python train.py --n_layer=14 --d_model=256 --n_head=3 --n_kv_head=1 --head_dim=64 --d_mlp=704 --vocab_size=522 --activation="swiglu" --norm="rmsnorm" --norm_place="pre" --norm_eps=1e-05 --positions="rope" --rope_base=10000.0 --rope_fraction=1.0 --qk_norm=true --attn_scale=0.125 --bias="none" --tie_embeddings=false --parallel_block=false --init="uniform" --init_std_qkv=0.0297 --init_std_o=0.00562 --init_std_up=0.0297 --init_std_down=0.00562 --optimizer="muon" --lr=0.0161 --lr_mult_qkv=0.4 --lr_mult_o=1.5 --beta1=0.95 --lr_head=0.0101 --grad_clip=1.0 --warmup_steps=67 --schedule="wsd" --decay_fraction=1.0 --decay_shape="sqrt" --final_lr_fraction=0.0 --batch_tokens=131072 --seq_len=768 --doc_mask=true --train_tokens=492000000 --steps=3754 --dataset="wikipedia_en"
MLP neurons of a small language model. Each row is named by its layer, matrix (down: output weights) and neuron, and shows model dimensions 80-175. Each number is 50 + 10 x the weight over its row's rms, rounded and kept within 0 to 99. A neuron's up and down rows have the sign that makes its largest values positive.
After each neuron's rows, "fires before" lists the tokens most often just after its 100 highest values on Wikipedia text that the model never trained on.

L8.down262:62 38 49 44 34 43 67 56 55 63 44 50 55 51 48 36 43 49 60 54 60 49 35 50 52 50 70 66 50 53 54 53 40 36 66 60 52 60 31 60 41 66 66 39 49 57 53 38 48 59 60 47 26 67 56 70 70 59 51 52 62 52 76 52 50 38 58 61 54 58 47 61 43 53 51 41 60 44 47 45 46 40 52 62 52 47 63 42 62 45 43 58 61 37 54 63
fires before: "ld", "al", "n", "f"

L4.down240:43 53 34 60 60 58 49 27 56 40 55 49 35 64 56 55 26 40 48 52 38 55 52 55 75 66 52 56 48 53 55 52 43 50 48 44 51 57 52 54 58 48 50 55 50 38 35 59 63 62 61 35 35 56 52 37 61 36 48 61 51 70 55 57 62 48 41 44 38 46 58 55 53 44 35 37 48 53 63 51 44 49 40 55 52 56 48 50 36 44 56 45 54 73 50 49
fires before: "ers", "il", "ed", "ar", "ing"

L7.down411:40 60 52 67 65 52 53 53 37 41 48 49 35 58 48 47 56 57 49 48 72 44 60 56 58 51 60 44 48 52 49 50 49 40 27 51 32 62 43 62 62 60 60 60 34 60 34 46 74 44 52 62 37 39 71 45 58 56 44 56 43 37 40 57 59 62 46 56 49 65 60 55 38 59 38 46 32 36 56 57 46 46 52 51 68 52 37 73 71 36 46 58 47 56 47 64
fires before: ",", " the", " he", " A"

L8.down315:42 37 41 51 42 40 61 53 57 71 43 62 45 81 57 48 60 51 51 46 49 36 49 53 59 34 53 54 58 58 35 60 52 52 71 65 48 50 75 42 38 45 37 46 43 55 76 44 49 54 52 48 69 43 46 49 50 31 28 53 44 37 62 55 48 49 44 50 51 48 39 40 48 58 41 38 49 54 48 46 45 55 52 45 46 65 62 61 44 59 53 48 59 41 35 63
fires before: "ber", "em", "ary"

L4.down653:48 39 45 53 61 54 49 59 46 33 57 32 28 62 39 51 49 52 38 61 55 48 53 44 54 53 56 32 50 56 49 67 45 44 48 46 62 40 38 56 75 49 52 62 54 47 40 60 56 43 34 55 57 43 55 34 56 67 47 49 43 41 37 57 52 46 49 40 25 46 58 51 43 54 48 48 44 50 38 42 59 55 52 47 65 43 51 42 63 46 40 67 49 40 48 73
fires before: ",", ".", " the", " to"

L5.down137:47 52 56 42 42 48 50 42 41 37 49 49 42 69 52 39 56 59 49 44 67 48 63 48 57 42 48 71 38 43 46 50 45 61 53 58 43 37 44 31 43 62 43 45 37 30 58 51 38 61 50 50 45 63 47 61 39 58 69 47 54 50 52 28 50 44 41 34 46 44 47 43 43 52 43 65 46 52 51 50 47 49 46 54 57 52 51 50 86 39 57 57 41 30 59 52
fires before: "al", "ist", ".", "on"

L8.down439:62 57 55 41 48 43 40 58 43 71 53 35 41 54 41 60 48 49 51 53 32 56 58 57 55 54 51 52 50 65 56 50 67 57 44 41 50 61 59 50 41 50 52 49 47 60 53 43 31 53 48 65 61 63 42 51 51 48 51 60 37 53 65 27 35 42 59 56 45 66 64 56 50 54 50 64 47 60 49 58 43 21 55 56 47 44 61 50 52 59 63 50 40 63 52 53
fires before: "ce", "c", "ess", "s", "ou"

L3.down204:53 35 54 38 40 54 50 37 71 54 48 55 42 69 57 43 46 42 41 67 50 58 73 57 55 54 55 47 44 57 53 50 40 38 53 59 52 63 54 59 59 48 48 55 44 50 62 37 39 55 61 48 40 50 38 55 49 35 32 51 44 43 54 36 67 63 48 30 52 60 50 46 35 45 45 38 43 60 56 45 69 59 40 63 50 70 58 58 38 50 61 44 54 46 44 37
fires before: "e", " in", "en", "ing", "at"

L5.down687:54 35 49 54 46 48 47 61 57 42 50 39 57 62 47 49 56 62 34 49 56 51 56 62 52 50 45 66 41 39 47 53 51 41 30 49 40 43 59 54 69 54 51 54 47 44 59 46 59 48 74 36 59 42 49 51 59 61 50 49 43 58 46 44 46 44 50 43 64 66 48 53 39 51 35 53 43 37 45 32 43 47 38 65 59 38 52 47 73 66 45 40 33 47 55 50
fires before: "e", "ic", "i", "ur", "t", "or"

L9.down62:64 56 57 42 29 62 44 60 50 47 47 56 49 48 31 54 49 52 52 59 37 59 59 56 39 70 63 56 66 41 48 59 46 61 54 42 42 65 60 59 48 44 58 58 59 44 47 37 50 45 63 61 42 54 58 44 53 48 52 42 47 50 54 72 32 55 45 51 43 46 56 60 58 51 51 41 53 48 54 47 47 46 33 44 44 57 33 53 54 42 51 56 46 69 33 59
fires before: "8", "9", "2", "5", "7", "4"

L3.down492:50 53 48 51 46 38 44 50 46 35 73 45 35 58 53 50 40 47 58 58 57 63 47 51 43 66 43 57 40 46 55 42 55 47 39 53 53 54 48 52 59 53 37 55 64 36 62 58 65 54 34 53 51 59 48 22 36 43 49 45 44 29 49 46 52 44 47 69 57 29 62 46 57 66 40 36 59 64 59 32 50 58 52 67 50 43 43 51 51 63 44 40 61 46 40 65
fires before: "il", "e", "ed", "A", "es", "at"

L4.down154:55 51 56 33 51 53 56 54 46 52 56 47 50 52 49 32 37 55 55 51 51 69 48 49 54 50 29 51 39 43 66 59 48 78 62 32 54 26 50 60 59 54 57 42 41 51 49 36 44 56 59 44 48 51 75 39 45 62 36 60 41 62 61 63 58 52 39 48 52 50 45 43 52 65 64 51 52 57 47 49 56 45 25 44 52 45 48 37 50 63 53 61 41 51 50 44
fires before: "==", "===", "The", "I", "A"

L5.down567:29 31 47 50 47 57 42 47 53 66 56 57 76 45 56 46 46 59 61 39 50 52 47 24 64 41 40 69 37 67 34 61 70 49 59 50 39 53 55 50 46 30 53 48 41 37 52 46 63 51 48 35 45 55 58 49 47 64 50 39 46 38 57 76 52 58 42 54 54 62 36 30 38 51 15 48 41 34 52 38 32 56 30 54 31 61 41 51 47 50 75 61 46 45 46 56
fires before: "k", "ing", "ed", "he", "i", "ment"

L7.down355:47 39 39 42 42 60 58 42 46 55 55 46 34 33 49 49 59 62 46 50 57 50 64 15 71 40 66 40 51 41 57 51 57 38 55 41 53 47 59 38 54 46 52 46 51 49 57 61 59 37 69 39 50 59 45 60 56 61 66 46 58 34 42 66 48 50 48 51 57 55 56 26 43 74 39 49 55 50 44 53 49 54 33 63 52 67 33 50 57 58 45 45 42 42 42 57
fires before: "le", "ing", "ed", "ut", "res"

L4.down10:53 64 60 45 57 48 29 38 43 29 43 44 42 53 43 49 58 44 65 66 42 50 49 50 55 40 47 54 37 38 39 68 45 34 32 51 55 43 59 48 54 40 58 51 50 42 43 48 53 45 55 54 38 43 65 60 85 46 48 55 56 54 47 40 62 57 39 56 41 48 45 52 33 42 48 39 44 53 69 53 55 63 48 36 39 59 35 60 50 42 50 59 61 52 53 33
fires before: "r", "er", "ers", "il", "ity", "um"

L5.down403:40 40 60 78 44 49 62 54 65 33 60 43 39 44 60 68 40 50 60 60 64 55 42 53 32 60 52 46 51 44 61 48 48 42 42 70 33 67 58 51 59 51 49 46 68 42 78 73 38 51 64 55 58 56 37 61 67 60 48 44 63 59 56 52 57 49 50 60 49 50 48 50 54 45 66 38 66 61 46 46 53 54 44 52 71 58 52 41 52 50 52 48 60 37 27 47
fires before: "ic", "n", "er", "p", "ed"

L3.down401:41 39 35 60 45 56 40 41 31 46 61 49 49 45 51 45 54 45 58 64 61 45 71 67 45 48 43 66 35 31 49 48 48 48 64 62 50 40 68 48 56 54 58 56 45 40 48 43 60 46 63 36 53 51 44 52 56 37 45 47 38 44 60 59 40 50 47 48 49 37 50 49 50 43 50 49 43 33 53 64 57 39 52 56 38 50 37 66 48 40 55 46 54 43 57 47
fires before: "y", "ic", "e", "or", "i", "ies"

L11.down637:36 45 60 46 45 39 43 45 59 39 48 47 58 42 63 54 18 59 49 50 45 56 46 41 50 47 44 50 55 35 56 46 43 53 52 49 53 47 53 50 44 46 58 52 45 38 54 46 58 51 45 57 35 61 58 56 54 39 37 48 50 33 77 42 47 52 67 31 74 45 48 50 53 45 44 58 68 39 65 38 18 50 51 59 40 54 64 43 48 66 69 48 55 32 40 45
fires before: "ov", "ed", "n", "re", "ment", "d"

L3.down571:45 46 36 31 65 47 53 55 32 50 54 51 51 49 50 40 43 54 42 60 30 46 36 40 48 58 56 51 62 56 38 49 43 70 61 58 55 57 55 51 42 46 45 52 37 62 50 58 59 62 38 38 66 41 34 44 58 50 45 47 61 56 44 41 47 44 47 66 54 39 38 67 57 52 57 30 67 44 50 46 38 64 57 68 63 47 65 58 57 32 51 53 51 42 41 56
fires before: "ion", "ia", "ing", "a", "ed", "er"

L5.down598:38 50 56 51 53 51 40 45 51 56 58 56 45 40 53 70 54 53 67 59 48 62 45 30 43 60 53 49 45 63 43 45 51 29 52 58 54 40 47 44 61 36 56 47 35 57 57 49 68 53 46 31 54 55 50 59 53 52 50 59 58 66 63 50 36 45 51 51 62 41 47 51 61 46 35 53 43 52 37 48 43 57 45 35 57 35 50 53 44 47 63 55 50 49 61 36
fires before: "e", "ent", "all", "ar", "al", "s"

L7.down189:65 54 39 50 54 45 46 42 60 20 48 60 45 52 52 40 66 32 37 41 47 60 57 44 45 46 54 48 60 53 44 57 65 61 51 62 54 52 49 43 48 54 47 23 54 31 42 33 62 54 66 72 47 52 49 56 39 47 61 53 34 50 42 45 37 47 48 51 61 58 49 48 48 60 59 57 73 51 57 52 43 47 44 51 37 56 38 57 65 44 36 56 51 34 45 42
fires before: "c", "ter", "ad", "ce", "ro", "ost"

L3.down236:38 56 51 50 47 58 58 49 65 36 37 52 45 54 49 60 43 46 59 39 45 55 63 59 55 60 43 41 51 36 72 68 44 51 54 60 60 62 68 62 60 29 64 38 62 60 57 53 61 59 49 61 57 51 47 70 51 52 43 58 40 55 76 45 40 46 35 47 50 30 64 55 54 43 56 50 42 64 44 50 45 46 67 49 60 61 60 66 53 54 56 58 49 63 41 48
fires before: "p", "m", "b", "ment"

L7.down666:65 52 42 55 47 50 55 51 59 58 50 65 56 59 46 63 57 46 51 45 58 43 55 35 64 45 57 40 44 50 58 73 45 58 59 57 49 47 57 37 44 42 56 51 47 35 57 59 67 47 54 41 46 49 52 36 75 34 41 55 49 52 54 29 38 31 56 43 58 35 49 54 42 49 40 43 43 39 46 47 58 69 45 52 74 63 39 42 49 49 54 45 60 50 43 52
fires before: "ation", "al", "en", "ary", "ar", "ent"

L8.down505:51 54 55 48 42 54 78 39 44 52 39 50 53 47 48 63 53 47 42 54 43 38 64 50 34 43 84 41 46 55 44 52 42 56 44 34 42 45 66 31 56 29 49 40 49 57 55 55 53 30 33 32 43 46 51 61 60 61 62 56 64 67 42 59 35 57 37 43 66 54 40 48 64 48 47 56 54 48 53 44 43 52 52 40 55 41 41 58 57 43 41 66 52 42 58 50
fires before: "e", "in", "em", "t", "ent", "is"

L3.down532:48 31 27 46 57 56 70 61 45 41 55 38 63 53 42 50 58 63 29 43 69 58 57 46 47 52 58 53 54 33 59 26 34 57 63 61 59 49 46 40 41 56 47 41 50 46 66 58 49 52 48 43 43 54 63 73 45 45 51 50 41 59 55 51 57 60 33 46 65 47 57 45 67 53 49 42 46 37 44 22 42 63 31 45 71 47 55 51 58 44 70 67 60 45 36 60
fires before: "u", "al", "ong", ".", "um", "ess"

L11.down459:60 59 44 49 33 54 42 40 50 63 21 53 47 70 52 55 53 63 48 45 43 51 54 48 39 60 50 35 55 44 62 39 42 46 53 48 58 48 53 52 43 51 39 64 64 49 45 51 42 55 53 52 48 27 53 48 53 65 51 44 42 50 56 54 45 55 35 57 45 41 50 43 60 38 33 49 34 53 54 39 55 37 76 47 61 51 49 55 35 64 24 53 57 59 23 53
fires before: "e", "ing", "es", "ed", "e,", " s"

L5.down325:43 62 36 64 70 42 48 63 48 57 49 31 51 55 59 49 41 37 41 39 26 57 61 53 53 47 40 46 34 64 51 53 48 53 51 43 70 53 45 53 39 61 61 44 28 44 53 43 39 57 47 66 45 35 57 42 58 61 50 45 56 69 34 49 76 49 41 49 57 25 49 50 52 44 32 23 50 65 49 47 38 44 57 65 45 67 52 46 64 34 39 59 48 59 41 52
fires before: "er", "an", "ion", "al", "ew", "os"

L3.down457:78 60 44 49 57 47 54 50 49 51 44 33 45 60 50 51 33 61 40 32 42 70 45 24 45 61 60 40 48 47 42 50 46 31 72 63 52 43 52 46 56 42 41 48 71 49 37 37 53 56 45 41 68 36 65 55 60 57 68 52 52 71 44 53 50 52 62 47 33 56 64 50 56 58 55 53 51 34 50 58 46 35 48 74 40 46 69 25 64 65 56 47 46 53 40 61
fires before: "st", "an", "ed", "ain", " to", "re"

L7.down634:55 45 58 44 68 55 42 50 48 50 54 34 50 40 56 46 69 48 47 52 35 33 56 44 59 65 50 43 52 36 52 37 30 46 40 52 44 34 46 51 48 50 47 43 43 49 61 53 46 46 45 56 55 38 52 48 47 52 60 45 40 50 51 44 36 50 57 62 60 41 36 58 63 44 31 53 41 65 47 50 33 55 67 57 49 34 51 43 52 44 54 45 73 48 55 59
fires before: "le", " ", ":", "s", "ul"

L11.down302:59 29 49 61 45 51 48 37 56 50 36 45 53 44 52 40 46 40 59 42 50 55 61 68 55 43 48 49 69 49 40 39 51 49 42 60 41 56 40 44 49 54 44 34 32 48 57 43 59 38 53 57 44 55 47 52 56 36 56 73 38 55 43 62 43 55 37 40 44 62 55 49 47 49 41 60 66 49 64 52 40 51 53 37 52 58 48 51 54 40 39 52 52 62 50 51
fires before: "y", "ce", "i", "c", "it", "if"

L4.down569:53 53 52 57 49 34 60 43 48 57 53 54 40 56 39 69 66 52 33 57 71 63 44 43 58 56 37 42 51 62 51 52 49 59 55 46 32 58 54 51 30 51 52 60 56 64 62 42 69 29 34 56 52 45 29 56 44 52 27 43 31 35 68 38 34 48 50 55 60 50 58 51 44 48 34 35 47 49 45 40 37 72 55 43 40 53 50 58 64 40 42 36 67 51 43 32
fires before: "ber", "b", "an", "r", "er"

L5.down554:46 64 45 52 55 47 34 57 64 47 47 50 52 46 42 47 33 67 52 39 56 55 46 50 44 36 35 50 58 49 25 52 60 47 42 44 26 63 50 49 60 49 56 49 57 33 42 37 63 47 61 45 39 57 56 43 30 58 57 39 44 80 36 61 53 69 67 26 43 50 46 57 41 56 54 35 48 25 53 44 37 54 60 61 50 63 52 53 39 43 51 43 59 56 53 43
fires before: "e", "or", "ing", "a", "es", "ed"

L11.down672:48 52 47 62 61 48 48 45 44 45 40 49 50 39 48 53 49 58 66 42 55 62 39 57 50 43 47 50 59 63 49 60 31 35 48 44 38 44 40 53 52 24 51 38 55 39 53 55 30 54 62 51 61 34 60 65 57 53 52 60 56 50 35 70 56 36 51 38 48 42 39 64 40 43 49 63 59 29 59 44 49 49 52 68 57 37 69 44 48 56 44 41 48 53 47 49
fires before: "t", "d", "th", "ul"

L3.down674:66 55 41 57 60 43 39 36 50 62 45 41 55 68 47 41 43 56 56 50 38 44 56 57 41 39 52 41 62 54 57 43 49 50 50 43 43 56 37 38 32 38 51 51 58 57 35 47 40 35 41 54 35 37 29 61 67 31 47 46 49 49 51 23 63 58 47 55 43 44 64 52 50 72 50 46 69 53 32 43 61 57 44 42 43 52 36 39 55 37 56 51 52 38 27 55
fires before: "e", "or", "ed", "ag", "is"

L3.down31:49 62 48 40 68 52 52 59 58 46 56 26 63 67 65 52 36 51 38 64 48 35 50 56 25 53 50 49 69 52 44 54 40 27 45 35 50 46 46 52 49 46 56 37 65 48 51 51 46 33 49 54 33 50 62 57 72 43 64 53 43 48 57 44 49 44 53 56 48 35 63 58 44 56 53 36 42 58 47 47 55 49 45 35 37 59 45 43 52 66 49 41 59 31 46 49
fires before: "e", "e,", "is", "y", "t"

L4.down130:40 68 65 46 37 46 54 43 42 64 43 49 23 53 54 47 50 52 51 65 41 47 49 42 46 61 53 51 58 41 68 46 50 47 61 55 43 61 38 45 48 38 54 41 59 54 48 51 38 49 22 48 45 42 38 49 37 41 40 46 60 46 52 30 37 61 30 45 48 60 50 62 82 57 37 35 45 47 53 68 41 26 48 49 48 60 53 32 51 52 47 54 45 55 57 43
fires before: "at", "00", "1", "am", "3"

L7.down524:46 39 49 55 44 47 54 48 44 47 54 43 55 44 36 43 61 59 58 56 55 59 40 45 43 51 66 53 47 55 36 44 55 38 53 63 62 51 43 57 41 53 46 46 58 26 57 52 47 47 61 38 44 46 61 44 51 41 39 65 59 58 57 69 42 24 66 52 55 54 37 37 53 45 48 53 45 38 45 38 49 25 58 41 50 40 53 52 56 62 45 23 50 63 53 65
fires before: "al", "g", "ut", "t", "re", "th"

L9.down239:47 45 42 51 68 57 56 51 52 55 61 48 54 50 58 48 68 48 55 49 35 49 57 68 31 68 41 48 55 81 39 77 39 41 52 53 68 53 52 40 26 56 46 53 48 50 59 45 37 50 48 53 43 46 50 44 56 39 48 57 43 48 62 49 33 52 49 62 59 52 50 44 40 56 55 54 51 58 45 54 46 43 57 59 52 38 65 56 53 35 39 56 48 47 49 47
fires before: "c", "ce", "le", "ad", "ial"

L8.down624:55 56 43 39 59 54 55 52 57 57 56 66 42 67 37 46 57 58 49 62 35 67 37 44 45 42 49 59 53 38 47 53 57 53 43 64 40 59 55 51 45 45 52 44 42 66 38 47 57 63 53 52 62 81 55 39 53 40 56 55 59 56 51 34 66 56 39 46 61 51 44 49 39 32 50 56 28 57 45 30 61 62 38 44 73 50 41 41 56 47 46 67 52 62 36 57
fires before: "-", "\n", "ant", " the", "est", "gh"

L4.down89:51 45 38 41 51 39 52 49 52 61 55 54 42 43 60 48 56 58 55 54 49 48 40 39 20 55 50 25 30 32 54 55 40 36 46 58 49 44 43 68 56 38 38 35 62 46 63 28 36 31 53 39 47 47 54 32 71 23 55 51 57 39 46 39 37 45 55 55 55 50 59 65 46 64 38 46 46 77 63 49 45 39 29 66 48 47 44 43 41 56 42 27 40 52 64 57
fires before: "e", "es", "t", "if", "f", "ia"

L3.down402:57 47 53 50 49 45 50 49 51 60 39 52 36 54 73 55 52 59 70 70 55 47 73 57 44 43 61 44 22 51 60 37 47 33 55 66 45 38 60 64 71 56 59 66 62 67 39 68 57 56 50 46 62 40 46 55 46 47 58 53 62 40 57 50 48 37 51 73 43 32 51 58 47 39 37 49 62 37 52 60 40 59 47 53 58 40 38 49 36 58 41 49 56 48 29 67
fires before: "e", "or", "ian", "ie", "ed", "em"

L4.down531:42 43 59 49 42 49 52 57 55 45 43 52 43 71 57 36 30 38 53 46 51 53 54 72 73 46 40 57 44 55 54 41 42 46 41 51 58 43 59 55 57 42 56 37 39 67 54 41 35 49 70 45 35 56 41 57 40 52 38 41 48 52 61 61 42 57 51 59 62 48 49 41 50 41 53 65 46 59 55 61 68 56 55 69 47 48 43 49 51 64 53 59 60 62 40 51
fires before: "e", "ing", "m", "es", "p"

L4.down339:53 51 40 40 70 34 62 51 45 48 56 69 54 52 36 39 60 44 37 42 49 51 44 49 59 61 62 47 61 49 46 53 53 58 49 67 38 43 36 45 37 46 60 41 36 57 63 44 62 62 48 36 61 58 40 50 57 63 62 51 44 50 40 70 41 53 59 61 63 60 37 45 67 39 38 47 60 69 50 51 52 51 47 48 46 50 52 41 54 33 63 49 48 39 55 36
fires before: ":", "p", "ip", "ul", "v", " "

L5.down564:56 42 56 38 60 59 51 62 63 58 59 34 41 51 44 55 69 54 47 51 52 63 61 41 41 41 44 63 28 31 69 53 58 66 48 56 62 43 53 37 45 56 53 51 63 51 48 50 58 46 65 47 43 57 64 59 66 68 50 56 30 51 54 50 57 57 36 19 48 47 46 46 46 47 59 50 48 58 50 62 62 44 33 28 42 56 44 56 61 49 32 60 48 47 40 58
fires before: "==", "le", "The", "===", "|", "I"

L8.down643:42 72 46 36 60 54 58 60 53 37 64 24 53 47 57 45 42 49 39 52 39 58 63 63 59 41 53 50 49 63 50 37 44 53 34 59 50 36 51 34 62 47 32 50 51 33 52 61 77 58 42 57 53 53 40 55 68 50 39 47 43 61 44 54 40 58 67 73 51 48 51 50 61 57 54 41 40 39 33 34 51 42 31 64 56 50 52 52 64 55 49 44 49 51 49 46
fires before: "e", "t", "en", "an"

L8.down518:36 50 48 43 61 45 57 42 28 46 55 38 65 40 55 51 49 32 46 43 54 64 47 40 45 46 39 68 73 60 58 55 47 69 44 39 37 56 51 59 49 47 41 53 51 51 63 58 53 43 51 43 46 60 39 57 44 38 56 46 52 45 58 55 39 51 54 60 62 50 46 72 50 48 53 37 39 66 41 27 57 59 51 40 41 49 43 62 54 44 51 55 47 62 39 38
fires before: "an", "a"

L3.down27:46 49 33 62 51 31 56 55 51 57 71 63 68 40 37 43 40 42 45 62 43 45 55 37 39 59 50 57 42 52 52 53 54 58 52 39 44 53 63 63 55 46 53 47 43 53 71 44 44 54 64 48 31 42 38 40 55 52 31 53 57 53 50 44 42 39 28 50 60 52 44 49 50 46 44 36 22 59 39 42 45 46 46 46 41 49 35 62 39 45 54 56 30 52 46 42
fires before: "ay", "a", "at", "c", "v", "an"

L9.down107:60 54 55 46 37 42 52 44 46 60 53 56 52 46 25 39 58 48 61 42 39 68 52 55 42 51 53 63 49 48 44 64 65 55 46 51 52 39 58 32 41 50 54 64 37 39 45 53 42 34 61 55 41 50 43 53 49 46 54 67 42 53 61 41 33 70 32 50 55 43 48 58 57 55 51 42 52 60 60 52 43 40 49 25 62 42 54 48 60 38 40 42 43 56 45 55
fires before: "2", "9", "3", "1", "5"

L7.down451:48 65 41 33 47 33 38 48 41 49 37 44 54 54 42 48 52 38 33 62 54 40 67 56 39 47 49 45 51 44 42 59 53 25 51 64 34 43 50 38 52 31 61 41 41 41 62 52 57 40 55 70 45 45 40 59 27 56 51 39 32 51 53 39 52 42 29 42 29 54 50 44 47 27 40 44 43 62 66 39 54 58 39 65 38 53 56 52 46 46 48 58 48 47 48 34
fires before: "ed", "s", "ing", "he", " in", "e"

L7.down302:40 47 57 55 43 54 64 55 34 25 42 44 42 42 65 61 61 36 59 48 53 48 54 56 36 50 37 46 42 43 54 66 69 41 46 45 47 49 38 57 28 42 56 40 66 55 54 64 52 78 56 47 63 49 30 42 45 59 45 63 41 45 49 73 67 47 53 69 61 48 65 39 29 52 59 47 68 47 46 48 56 42 49 50 49 51 59 53 47 48 48 44 50 51 64 42
fires before: "er", "p", "all", "ad"

L8.down552:58 42 65 48 78 59 52 55 66 61 40 30 52 46 54 61 56 63 45 49 49 41 46 49 70 64 69 56 38 39 24 47 48 62 29 50 58 37 33 68 65 39 56 44 56 48 46 60 53 50 48 56 51 47 47 38 50 48 67 58 48 61 42 53 40 43 60 68 58 43 55 52 47 62 49 43 39 46 58 34 46 25 52 55 45 47 51 49 64 55 43 50 55 48 52 52
fires before: "k", "ch", "s", "c", "in", "ri"

L5.down295:58 44 50 37 68 39 54 39 59 44 44 50 65 61 46 52 41 42 55 60 54 33 39 53 36 60 48 71 52 67 38 43 69 52 53 31 64 45 50 56 53 59 44 48 32 40 45 43 57 44 37 47 37 62 58 52 53 33 44 41 51 52 46 51 56 38 64 64 49 58 35 45 42 48 48 36 50 40 29 52 48 55 50 41 46 46 37 63 56 52 49 54 46 62 62 57
fires before: "ing", "er", "al", "ation", "in"

L11.down193:54 46 59 57 52 47 38 35 54 40 44 36 61 64 45 47 28 52 53 56 58 50 46 53 46 43 63 63 34 45 43 49 71 54 65 46 58 55 48 53 50 40 39 60 66 50 47 46 49 57 50 63 73 43 50 55 64 36 47 69 59 47 30 57 47 58 44 31 63 61 49 69 68 48 54 47 49 43 40 42 42 42 35 56 45 38 48 38 48 39 51 47 36 41 54 52
fires before: "ter", "ric", "n", "ain", "t", "ed"

L3.down118:60 36 35 52 72 39 39 43 37 55 42 46 58 39 57 69 26 40 68 39 60 55 55 48 58 42 48 56 48 51 46 35 48 56 58 55 54 68 37 63 55 48 47 45 56 38 39 46 73 39 65 39 39 47 45 55 48 28 46 51 38 51 39 53 57 41 45 48 61 47 61 55 49 45 40 33 46 41 31 74 44 46 44 63 55 40 41 63 45 57 36 54 44 60 43 52
fires before: "es", "ing", "e", "er", "t", "i"

L3.down293:56 33 70 46 48 54 62 65 45 56 43 49 36 44 57 53 62 56 41 45 39 63 37 56 51 36 45 40 43 52 61 64 56 64 50 41 24 33 39 48 58 22 47 37 53 46 47 45 60 43 59 51 50 34 39 40 53 55 50 49 59 56 52 49 43 38 73 36 67 46 35 50 50 61 56 39 40 43 62 49 49 60 51 46 45 43 47 40 63 49 51 60 69 52 34 53
fires before: "t", "c", "ed", "s", "on"

L11.down396:51 41 47 52 54 48 29 59 40 57 31 59 59 36 57 55 47 55 45 42 43 54 34 28 43 60 54 60 47 45 48 42 39 55 56 51 41 46 47 50 51 45 63 40 42 29 37 34 65 42 43 46 62 55 46 48 57 43 35 49 54 73 60 47 68 39 59 59 54 57 69 56 47 67 57 35 52 51 43 46 52 52 44 54 59 50 49 43 61 43 62 43 53 63 28 56
fires before: "e", "es", "ed", "ing", " n"

L9.down217:66 51 55 52 62 54 59 69 46 40 47 38 47 67 66 52 74 47 43 68 67 43 77 54 42 34 61 45 54 60 36 50 44 57 42 50 47 47 51 43 59 66 66 60 50 53 48 50 40 51 48 54 43 57 64 44 34 41 64 43 48 34 60 38 55 59 50 53 51 63 69 52 38 55 47 54 39 50 54 60 53 54 56 51 58 53 39 64 47 50 57 63 44 58 55 51
fires before: ",", ")", " he", " the", "and"

L7.down356:43 73 46 59 40 40 49 44 44 63 38 39 54 50 44 60 62 55 40 47 47 57 59 51 36 65 54 52 51 59 79 56 42 64 60 57 61 57 42 45 40 36 51 46 46 60 50 47 60 56 33 52 50 41 40 28 46 63 54 30 56 27 51 43 43 40 52 44 55 62 42 47 42 39 50 63 35 57 74 62 39 54 70 36 57 59 47 55 49 56 46 49 62 56 49 40
fires before: "1", "2", "0", "3", "7"

L4.down101:60 49 54 40 64 63 57 65 44 54 45 35 55 51 29 35 73 58 44 43 56 46 60 53 48 54 40 47 37 58 48 30 42 48 59 40 49 59 55 58 51 57 41 53 50 38 53 49 55 44 45 72 39 38 45 37 66 54 54 59 42 36 37 42 55 42 42 58 55 68 43 59 37 50 60 36 35 53 60 62 52 43 51 35 59 53 46 55 49 49 45 70 57 41 69 64
fires before: " the", ",", " he", " A", " S", " s"